From a checkpoint of a small transformer trained on Wikipedia: rotary positions.
MLP neurons of a small language model. Each row is named by its layer, matrix (gate and up: input weights) and neuron, and shows model dimensions 16-111. Each number is 128 + 24 x the weight over its row's rms, rounded and kept within 0 to 255. Numbers have three digits each. A neuron's up and down rows have the sign that makes its largest values positive.
A block is one neuron, or neurons of one layer that tend to fire together. Before each block is what it responds to, as a language model described it from the Wikipedia text at the highest values.

Responds to: Generic nouns or pronouns that refer back to the article's main topic, usually after "The" opening a sentence, such as The book, the song, It.
L9.gate301:125130116121094135151133132136126097158134135114139155117138138077169133169165141156140118088067096105121138122142139114148151134124153170162109129125126081144117087136164139108114133107126085117089114152135074093119148121183091144064073120146133096101126143148145147102150166110125113099
L9.up301:075140186107076075121126145136133117136120154134151163116163138116100106113134158141144119114096146140182138137056164080129148143143136107131146196099126123153131124108127119124125153138142151143110099115144131120145109087127157106112113158137145088149131143156185138104128131131091095111

Responds to: Spatial prepositions like on, in, along and outside, mostly after located, lies or is, naming where something is: located on, lies on, along U.S. Highway.
L9.gate82:138143139121130126154131129144104136148129107108160137144123086056144121168109145123106170165133127149099168123103143079127140213119148125139121087109143104094101103120120119124120127114134107097131121100158141169156142167161129100080106122147166128091172119131180122113158116168150139097
L9.up82:112122105170120138149101146129157150094146084150130088087128097111131152149090115114126170124126091119121093114136108111093125115138149107104113143172118118089118093129096171118136134086085115115091169081135134150131117123156116153107140114088182127139162134117107161120153105155164160113

Responds to: Abstract or institutional nouns, often the word stem before a plural -s or suffix, like requirement, option, provision, order, project, system.
L2.gate10:123101092068120141115097175134129158121165115136116107155126107116138114103107112140145129108143094088102173072142125143123139119121111108143157140135121157149159137167090138103102174127155158070146089136142137144125112142112155121141125124126067140132136139095145121136150106086127115128
L2.up10:114063119082136179089151142132086119126138154137105124144133079147132082129135138088153142132088097133118109117126201112099132129142108144110129172116134115125121136142163101120101129165095124117121146152118088147099162124086104139100146127114121147123139156158130123160102101153119131159
L2.gate34:126131070131076141127162158148116124108162153167121124110133138163143084098101141122144110104111095108112151114147087181123193162121146102140126165104138112142133160152171109138080133128096178096138108127148143134135191102132097126070152137115150154147128129114133115129093116116135119096
L2.up34:140096102148104146119139130162090127124116143137137125106112138125151103092077137118140146082149100114164152114162112173105127179081112103154132127125111128198150138134122103163106124114122145123165148114147126114111151141119081096085117127080154177126152145103124123132127134110148107141
L2.gate41:128123130117077125117146160136133155098169124127149139175140128102161149108130165132065119146169181113112172116127102166100183141165099077108131132140121160141174142130108127147098120124146149120152103126144122112118148139123146130150132085150093138118168149148129129124145086107105157111
L2.up41:090108149139133099129095117121087108118167132171136150125119118082085167077106143105107147103140163113167148134071116143110134098148108096154084117119119133103151074141124111107130098173111187130108124141188125120111153151138118141130169085134117142138135125120106130089090122141106159131
L2.gate78:179141126164131127092124127123126146131126158163143117099124109080143113146116099116135133138149132074117159163095119094142142143143125098086114159161158124096156112136156165116131120075146125140141125123145145158112128130135099093154089153103066119117159132131149155170080146125150161134
L2.up78:168144146167141111082145093120114140116087147147153098135089101118184127169146108121127141114165135120115142152080140095150160167145131102076145141120141139104159138155161142150114159087110143138095138146126149160113116112106108081142106134124058129130120140104151138168108188126134143135
L2.gate80:125152162138120170089143134128080111124124115182082108122148118130154160125153134150121111101086126074149086103134151122133135152149102073120095119098144122116121159158121136139131080144161157101130162154138150122145111127094058148100096168153123147115067147092150123127151099127154116110
L2.up80:110124127130123162104088174142125125129142145158112123120175139154125155094107144098102135159145138118138095076098112119081154130181131135115154150108116109125172122141117146129147112110158162131131132165139159133092171104131098120176126106139072131140117128092103122154123104153104117153
L2.gate123:106128153135102104101148143109152115094126098089118110106140180185129132139126128143130144138139180128204135136170096128137135162142117137149099174105069143157178139118083152157153161131134161171135086095132136104109113104117170160154141124111102117086167117140136137127155164141162140136
L2.up123:092122189161080160145175146128136129095124103123139107145120151114143122151124123159124141104143171112163118141148127157142133156139118159147140164148100113157148123114097186109125107123129127117131141116142133119107149110095173122118110111073110103102168094149134131124133174121171102141
L2.gate159:130158131083113160085105144176120136129121123148118159107117162110137136097150085156164116121115159114104112159128150138113130145109153092151113150162160130127142144116130099124116122105151117126109132142134089097123095144091085135107110122117076163161127130088160109159124173155110141137
L2.up159:140152139075110160096121135198117142136144105143130163106112146127136125080157111155163114114115154116101116160143131121122123139104155096133094136163136121145131133117124108119117103109151132125104131134138090103139110148103106135110105105106083157173122140094150123179137170165097159127
L2.gate182:119151136119126094122123166145136118100165123149127162156136165120131145123112139126107132099147152139088133152104106127144165118137090131083134179109131144133101127113085159121112141135114137165124113129186165132097163148094117113149158141069090117132103120126138111170126127122167147146
L2.up182:144163141143148106090156161102133125117141138147105129110160169146132167144133121088121157120161163117119114147127137125121166122117105081111149159120120118136094103110109173135126141106131153156134102088106179126090109149103102129132152158096104157131067129121145121141108137100120152121
L2.gate286:134150139116145115103138147110132157112139121151134125157135116107136108175143151176147140121128112090129113122123127156104118110108124118134156102137130088104143117109122155089099140101065138131071131159134138155078170135161125109144092158082091159123107150117131125124165079112170145121
L2.up286:144099137080171139082130150135169160098147165129122097137135126092099125189108100106179122115113164147115130123143128108171161148081084128142136170110136167104136096108135134098108134156151175093148139160104134130093134137111080147130139112104157121100103108131138140124071141117179152136
L2.gate312:120146153177097138123166172112092143112144155148104152101119106099143120123109142141142128110111122072146172117122138147123144126152142117138092109099168130117173160129155132158110126100108140099095077147144143159152155129113122119106100180091097155148155131091149121155125118148154118115
L2.up312:124124140118148131114128164117072130093158138150133128130106158137147151109091162130157174051102105134139121108109168149121154122146133109167078126104130143076148134153107112118138113148139101109102133116111177178144128135157112133112138113144122169127123128103174093153121123136121114125
L2.gate370:102147198112167116135113201151131176100107124110167163169116121111138092138147103140114138143135162156159156147149140100130135124106114119101114145115149076105169139117155149135123134155110134130120136150114122155110109124078147123091152130101102125163144110141097101129146135153149163116
L2.up370:102135144100125146149149129116110113141112095152122111102122145133137120116100146120134127087137106109134177153089114117127154116142119132139130187126097116117190110152182133128105102110146151133137177165091174144089143176097163152112116112131137138119144143110140126113104059147147124125
L2.gate385:144101130122145148160146151122111079149159122123131154134127098117139128119106154137104116087124138094119104093144154122133145152181123074110106167127130105119144107114109133142132126118183164145085138097132127138180142158122123170140092160152129173148138163135124161182141129145152103103
L2.up385:122097144121143141152105139155111106112132148137089153172101103108169162149124122166060130087150149134124154098158135097134103174153143097134117158096137121120140115105080096140117118155147104136121124139140148152180181132141088135138147189153096144151091141153141136178152127144138100106
L2.gate396:135159124128156134141129156165083096133144145157125084122086155121139144115113132149091087108149146101137100132124125148163122141115116117083142110122144102090154121129171111178166143121129109118089099193164165102148128131137115161109123144150132123173085164125134095136141149125139102123
L2.up396:140128135095123120128137120127084090152163150160130124105121153130095183115132116134108123111128138148097124167113122113147134141131086089122090130132092131112120112128150129128127148136166142164099116156101155101150152159159153155146111112113115148148124150141126135177130128146084151115
L2.gate416:104124127116159160125143142135132128099122119176139099152081118128162115148143142124134171101106163091135113111160137124157154157133109094110133070167135141120111123108146155113130101158124156088110094172098153161147119109120152146163143132123163130128167169099168110113109112123153079142
L2.up416:096135130132129103144124146119120136135127140133104121127112137112106135147093121124110119127122101107115082102133113159141122126140152155147139138133117144147150116128102140185118130134123162125127132095118144136135151114099131101105131103143086169106114137041114136170079116193108119108
L2.gate470:107186106144116120116147131145102139098122148131088138134137119164100128091193106103152124106099097127087118136175134106079121145129082111095126121161130104082164106129139141144115155127116117168098110132102151177104116123060122102154129153151100137149117162120138142126102120125143088136
L2.up470:158098142162088122095106113116086140146113183138107163164133135121157126105151116121138128132125103110136146152107173126149129157114127131107170071127160140145129130097097148149142129113168124177118116148122184115135139075119079112174126146145117135100160145098124154103131128144168126138
L2.gate489:146090148103146086142108149156086098121142117111136146136127137079103152127145115165160098090139107146086184111125136091148092112172128098109108146145140134143110106112094165110088152111148094129109136120122135200159155106087107110121147138141119161158164119114143150138122142150137120157
L2.up489:122109126138133097141112129098148136125165113148116148126127138117162150150081141124126085101126127108104132139126145118149150169145090101153135102146169134104153136074147141153103141134131155129131125123113141120135125124108120164092120146079092150093161153137153140132088134173126140105

Responds to: Verbs that report statements or findings, mostly right after a subject, as in stating, stated, said, announced, suggests, often split before suffixes like -ed/-ing; weaker on related nouns such as discovery, evidence, criticism.
L2.gate7:111116117116133104089153175171119126083131144132117105161094094116143098111113109155105105104109150139125123132124113094101151195157142138091115159101138108149145084099140097130129174176122163131109117136124112110099083126075131140095123120102158160135151132147151103161149147126132167128
L2.up7:089132158116123161136159124136132182138114140170145146112103118104134116153104110106102158116152099133125109138141126154140078096066111076069181165088135091116147145100184165132114114095111154086135130129104127177098131118163165118133147147120120112117098114106109119107119104152110105096
L2.gate57:120122183151133095123094133117088100129137146160119104126147141093112114137127159127098158141137141081104142110166130125096132160118092152130137146110149162103153109123078113120122164135185161102149100076138174105135143083157121133133115104092102131131114115138110188150111106118148142151
L2.up57:137125132204174187135116155130146135111114113126141108153156140115085062155109170117116137121116155120114170119145135142151128111144114124105133147092138098119142117078144134157095154104132103135182125112128136128147137094150115134154106142125126100117135091106136141119113144089176143134
L2.gate59:089194147113124147131151117169135162108106124163154114121171121121127141142112143161161120083105119168122117121130193102151094139130080134094139129154165113131111128152181143085139184162151147181164116180144155158136134118134141124135062172110147094193115129174122129115142139121095107136
L2.up59:138103139124089113150180134107173146116104122108092098083160099158125124111127125178130102144146170148138120101131123131136108135128120123125121166103112135160140131125160157132130163094172149130174133123107168136137116141106122109129132141118103118098118130133174120164096119113096122119
L2.gate152:109152155092137087135140173091084094146141121109102131139150111138086177165151140103131142122133155117104126140183107161164127124135112127143124122158119138162153080134148167099154114122131149112149138127136106099141120138177126105120120123152148090119130144129121174133151110079109130098
L2.up152:128106160086147132142115135100139087126141171148138103153155129149125133111067111130097098099150109134111145139201119115131150120143110160112135100127122157089192125103151124132138115148133130115088104175138148143118111103103100120119156117139159108116163151107145116111124144094124131149
L2.gate164:127129114089131157177104113176105158123158136108158123140127159136159126143128133105172093076147139140124089127152121121181159149118147120111124166101170136091162133142101104160129147133134095154124049138124109132114069172177139123118101132124125127108132150128152097122137132128123131151
L2.up164:111144080093153109115155161132158105167143139121111158110171119152118107123118122096104131154112125124088132125127080075183160134130074102129143091115145141154160127130132135122157109113130105105169109092151141133101125082116103137121120150138151107145105169108154145173155136105117126104
L2.gate177:080120138148149145127116129131141113094131161181124117160155157134148132183144124120094161071155148161108098144133103125122124169123065102144133143129138143096130171132150128137120194141143129119122105174177113115147157137145147111131132143121099120140096157146126091134133144110112129130
L2.up177:136112159133154120078144156124109091138146113139107160109157172147107148099097140147140154111115149135095133157111118096162095136097156135084124160131139094171113093100092153141151094080127125105120175129117153118107124131122118134146138127133132160168137119098177132150128091174086130120
L2.gate203:119137120140067143110133125184107130136146095137137122131085123115115166158079127090127146085128139097148091116166170148164140113099108095122120131115138158114101121129115132139102141159122119102132106161093118161124133148101188157093126143079137128104113127141117137119090132172140129191
L2.up203:147123092177080111114141119148130123126182099099142126144109087138152120161098155124160139082122153110157069132139149162122132146109123117108124119083127112142115122130097117158093143139153160094126096123096138157133100149107161152150120163109134126129136135171117174110141126127117118154
L2.gate207:137173131162128103125108143152091108144135098141097155141123116057135117106141139175145150088114162108082124106131155101141129134090098098132102142128139112133146131110142159076085120133105153109150130133171123175122151145126087085132094129109113138135158117132153155134080153105169142137
L2.up207:136153135158140099121102154133130139179132121154102139114177128169151118124104116131132117109158180097126130103154143083141138101112095086121109156135161123144150102123156162122121167106109179093138095113089176141090091126122075103126110156120135210136122123117114151111108145133120153135
L2.gate231:122157126148133120151128122147155161153142124125147147176107089143118106102114114130140105106103101167175135159130113117127099074113089115123152183137155110099112136130166131106149138123088120130066149193115167184102151131126134131140155138131079147161083131128096129113126099112143094126
L2.up231:137118106138094112167125146171127123138150156120100152135100146121134167133124124133145083119128145119129114084075136163159099120170103144127204104121146169145126107094111171147129160174153104112113135166143116141119067148096167110096144146125122132104114107113130095142126087145104141154
L2.gate275:127133141158155171158135114172141156115154159104106074177126086108153109120148123158123098119091131138171138121151145146082136160131079109084155089129170106131139151110148152129128146139153118152157104120117165136133134110122148132093118187153108125141122135109140128123131103131102095122
L2.up275:139132135146123154122149120157160123098126157106072095154143117117132114136139111164112086125112128112151133134128136142094111139121104124093134097127146112152137126113133165109097188129188117137147109146130170107122151102123132121119115162126141129168111129137143129130151108123141075119
L2.gate319:120114096149089164071132161144092143131115152164117129143148152147119135123140107090144119132114146085158141107165116153148127152147109127121114150149162167126163164143127126135114134106140152114156111113124144125126097131141120116096107166155117133130128155144147134115099121143149154123
L2.up319:136089168137150123106109110134108106116132106173126133105136134136098161101175142122131110123147148094124136074143136114167167140139103100167100145116144097125118156143117122118112150134159148143102132086136160177128123149173130072155142128143103084121123141143150182125128147150177134152
L2.gate321:126119173122111112080161109151150109134142122162093114126115082134094122150146099132157114120114145078096092141142178118135123131133117145094070142120135123134119136101115148108116156123127121145121124168099148138128109092151095115135107118143125110149135137122179159201166165098133124156
L2.up321:118129134151099139112111100158135148142143169125130134097158141122101157132102127137151124118117146122156071118114129136152118111157157172130074152142129158116163120121159175115120146138155147143160106122091161144095092084129095106143139133176133092149157121143122156154139087121101109189
L2.gate332:122166101128115144109085141151125100084135126112071123139170117175095149138128128096156114130124125115148120127133134161119145136138107139113107108145151148117153093130147139186122195152123160144146085195112132110132122127093116144133091163127074140106139113095152124135103129090116154147
L2.up332:113130119155085118161157117116119151142159101152110089126121094148105111201120128136148135194118104135153096148098158107152148126093120170152174087117137116135146106138195125118126133175169134145139105104106071135147109148117138151152103143148151096110150100101155150114128142103102127156
L2.gate346:149153115155096065098115140135165133135124171131118100117181125102098143157130151134144124117112153154150072159142117137115158157088111128114142109144129161154144087122140161145093164122141148095163097153089093138139113081104144179147145167137135114137120125119151151139106153114129151154
L2.up346:156115167145129110123094156152127129127156109121118108155133105087121103150125091170104160155129136101087087168122159127111116142088095150120092090091132122126138129136132167119149093139162125121135095166144137180133135148128106110098111130132123151162110098168124162113140144087128113087
L2.gate474:131151139103110097107149142144126129132164136144123162123120122089100130121141130113139118139168160180119131141142136102140118116096134109083124182083145156134141113121097096103114131123116084144126116096153130157094108134134124116141082145121110089147119163110089124122136131110105149154
L2.up474:116177079135098089092123157125121128108176134106124135114147136138113136118135116099123108131126151148130138136144145128103139123132101114095127189119093149117171119117109116178115139098130102150170119086095147137084063143093142133125101126141129101153117135125120139139144146117124156132
L2.gate488:143183140134128150109124130185131130134123178171116103106095108097069112152150123147128135172160126148109111147128137125085105141155166111081124093152126130142145113110149090157139124191125134138171169131122132116118106137114125121093124110115168123120120136137145110121170139120166158107
L2.up488:121134100110143121112135133169145129120125126146111135116108088167093102129118142171146104155154081139164110141124138150125093150158132102112105107133141142122127105109178108142113124150131096150150121154114107136136147154112147137145122115139087136168120142178146122141147149071090160164